python train.py --d_mlp=1280 --activation="tanh_gelu" --parallel_block=false --init="normal" --init_std_up=0.0145 --init_std_down=0.00325 --optimizer="muon_variant" --lr=0.00235 --grad_clip=1.0 --warmup_steps=200 --schedule="wsd" --final_lr_fraction=0.0 --steps=8278
MLP neurons of a small language model. Each row is named by its layer, matrix (up: input weights) and neuron, and shows model dimensions 160-223. Each number is 128 + 32 x the weight over its row's rms, rounded and kept within 0 to 255.
A block is one neuron, or neurons of one layer that tend to fire together. After each block is what it responds to, as a language model described it from the Wikipedia text at the highest values.

L7.up79 [130 106 110 136  97 162 188 138  92 127 129 167  87 127 185 109 115 158  78 162 148 187 119 157 209  88 157 207  94 116 160 131  84 136 113 162 138  70 144 139 142 113 155 155 133 154  88 164 161 164 122 158 133 129  86 139 126 193 161 102 132 173 145 128]
L7.up117 [135 148 164 126 192 162  71 137 157 111 123 203 140 145  55 140 169 108  67 187 155  95 167 113 122 133 114 159  97 128 101 128  74 114  35 148 146  97  76 162 150 110 112 106 142 122 111 108 102 131 110 170  72 133 149 193  76 155 209 145 124 152 106 106]
L7.up395 [151 144 169  89 171 180  80 126 166 156 113 160  64 144  88 137 106 199 145 153  96 134 186 128 138 182  94 165  64 131 120 135 136  55  53  73 156  95  76 142 128  76 159 123  73 119 102 127 111 108 152 160 139  98  71 136 131 122 156  92 112  97 127 112]
L7.up418 [ 80 158 124  93  91  87 174 181 186 133  93  99 131 193 104 161 144 156 157 133 149 150 152 129 138 142 120 139 171 133 139 150 108 142 158 142 170 125 131 180 190  71 177 117 137 110  88 148 116 118 110 178  56  46  95 124 125  99 151 112 146 139 120 104]
L7.up440 [ 85 148 113 102  70 134 101 174 152 137  89 176 158  76 128  57  74 134 102 117 144 100 132 146 149  78  99 123 147 114 165 141 112  73 173 154 105  95 118 154  98 108 126 124 168 134 129 108  98 135 112 152 108 140  92 178 102 125 139 110 148 106  96 197]
L7.up492 [140 125 169 173 146 138 114 136 134 181 126 109 133 132 146 137 109 144 104  92 169 159 139 145 138 121 191 145  84 100 150 112 148 161  86 120 134 122  63 161 138 150 101 108  86 126  42  98 161 141  87 121 112  74  82 125 114 161 112 123 130 203 155  72]
L7.up649 [124 121 109 130 154 110  61 121 141  82 111 126 127 158 144 107  71 139 189 117 156 153 132 135 120 219 123 128 137 127 148 134 117 143 115 171 184 113  85  96 104 150 174 115 140 159  73 204 114 130  85  88 168 111 136 189 123 105 102 190 113 164 128 111]
L7.up689 [105  85 122  81 126  98  80 108 111 108 157  83 130 170  94 154  60 156 102 155 143 126 115 148 219 119 133 142 141 123 136 137  89 186 116  92 169  99  88 151 129  95 135 145  78 146 104 120 100 142  89 118 131 182 117  95  99 196 101 131  89 126  95 160]
L7.up732 [143 147 133 145 132  91 109 157 127 170 159 100 112 233 139 136 139 143 127  93 139 109 155 123 111  83 123 114  59 106  70 159 117  87 160 116 154  97 104 174 128 123 169  98 122 141 100 162  96  97  88 162  92 117 134 132 127 115 148  64 123 102 143 103]
L7.up765 [128 160 165 141 162 127 145 135  93 141 120 148 140 197 141 130 114 125 124  97 138  75 130 149 150 134  93 177 111 129 177 116 137 139 100 199  91 119 132 116 136 106 140  94 149 207 106 215 105 125  75 159 150 111 132 176  98 130  90 123 140 152 152 129]
L7.up854 [104  99 109 145 131 154 114 174 102  97 179 154  69 151 119 132 142 170 103 131 166 106 128 123 114 108 115 161  55  73 109 128 139 152 124 115 158 118 187 100  82 141 152  67 145 163  58 141 194  88 129  72  96 153 141 131 162  64 127 100 102 138 139 131]
L7.up869 [145 115 116 126 120 113 101 177 118 123 107  87 197 167 128  77  54 144 103 137 133  71 126 122 104  97 155 138 160 136 171 112 255  97  88 151 124 151 153 158 114 228 121 145 194 142 112 153 103 200 109  35 118 102 101  97 107 134 133  79 109 142 165 151]
L7.up887 [158 181 145 144 128 107  81 156 158 130 170 151  95 158  73 172 135 121 124 149 130 163 116 114 168 106  94 114  80 144  64 124 113 154 120 110 149  92  55 207 134  35 115 128 174 113  65 129 105  46  97  91 125  92 143 138  89 161 115 145 163 203 130  83]
L7.up896 [ 94 107 113 162 154 140 175 161 171 126 181 176  99 144 111 116  94 109 168  78 190 159 170 100 101 110 117 132 153  77 137  80 188 121  84 108 157 150  51 140 130 175 117 102 133 134  58 194 187  94 118 163 149 114 118 184  90 158  97 108 139 173  97 145]
L7.up1029 [133 171 166 112  91 141 119 130 114 139 139  67 173 146 126 137  52  88 126 148 206 101  74 128 120  82  51 127  92  72  99 150  90 142  88 146 146 123 115  73 172  67 153  87 157 154 130 109 101 125 131 114  88 181 117 147 135 196 161 108 106 137 153 126]
L7.up1191 [140 131 120 136  73 141  56 123 102 117 110 142 106 195 133 152 152  97  89 133 131 201 141  93 172  97 159 159 152 173  98 122 115 144 131 138  93  98 128 144 145 101 139 110  55 130  87 120 151 159 134 145 138 110 134 144 158 178 101 156 185 121 116  96]
Responds to: Word pieces that finish a person's first name just before the surname, often in tables, credits and lists, such as Jos-h-ua, Dann-y, Char-les; sometimes other multi-piece proper nouns like Lauder-d-ale.

L5.up594 [139  94 108 135 165 191 115 138 144  84  93 188 121 124 166 120 149 150 140  65 178 166 126 101 128 138 121 121 123 111 107 169 125  65 152 150  89 110 128 156 135 157 155 158 150 117 110 153 101 153 157  62 121 198 188 179  73 129 137 126 160 161 152 102]
L5.up843 [ 99 162 170 159  75 104 122 134 115 113 154 113 162  85  43 146 146  87 121 133 122 100 108 100  84 195 132 168 178  77  85 142 167 106 110 121 140  90 163 119 116 129 200 163 135  88 132 155 141  97 131 132  84 130 118  89 157 100 122 112 127  79 157 146]
L5.up954 [224 136 106 162  74  71  90 143 155 161 192  69 116 104 121 187 101 135 120 141 164 143  77  46 127 125 152 112  76 132 148 132 194 140  94 138 181 122  97  86 172 113  51  59 122  79 107 145 151 116  94 157  99 103  88 113 116 111 181 172  93 102  84 143]
L5.up1093 [219 108 127 135 191 127 153 154 143 138 177 131 180  80 115 177 116  97  44 172 149 140 133 101 165 110  94 119  55  99 105  96 169 108  90 113 186 156 123 105 121  80  88 167 110  60 155  88 113  82 131 150 152 165 131 155  55 163 122 123 139 118 112 106]
Responds to: "of" after quantity or part words (majority of, most of, number of, one of, racial makeup of), plus blank table cells before vote counts.

L5.up130 [132 174 141 143  98 173 137 181 167 127 129 138 150 108 127  28  95 154  98 103 152 141 120 127  87  92 102 110 164 124 115 129  74 169 132  84 136 124 112  62 164 102  94 117 115 135 100 115 173 134  79  88  88  90 121 174 116 177 127  96 147 142 142  77]
L5.up473 [ 70  91  98 151 169 161 148  99 133 123 126 154  99 136 100  89 103 140 108 120 143 130 141 141  73 105 148 136 145 127 120 123 153 114 131 102 137 132 141  95 130 187 158  68  97 127 107 183 168 131 159 160  96  74 118 149 116 191 118 123 141  65 153 126]
L5.up1145 [112 160 153 123 142 141 104  98 179 147 107 135  99 168 186  26  60 133 218 136 164 135 141 142  66 122 146 116 150 117 156 110 124 111 142 164 165 119 120  81 157 152 105 141 152 116 125  76 196 152 126 129 123  61 151 124 164 110 174 139 167  99  85  91]
L5.up1252 [114 161 124 130 178 150  85 156 106 148  79  58  84 135 110  90 137 127 150 126 189  91 173  89  99 120 123 130 113 172 138 133  94 122 108  64 117 152 145 161 132 128 121 140 131 148 121 155 117 160 152  70 119  94 131 151  97 135  96 116 214 104 140  86]
Responds to: The first piece of a surname or the middle-initial period right after a given name, as in Fred J. Pearce, Meryl St-reep, Thomas B-ouch; also inner words of club or song titles.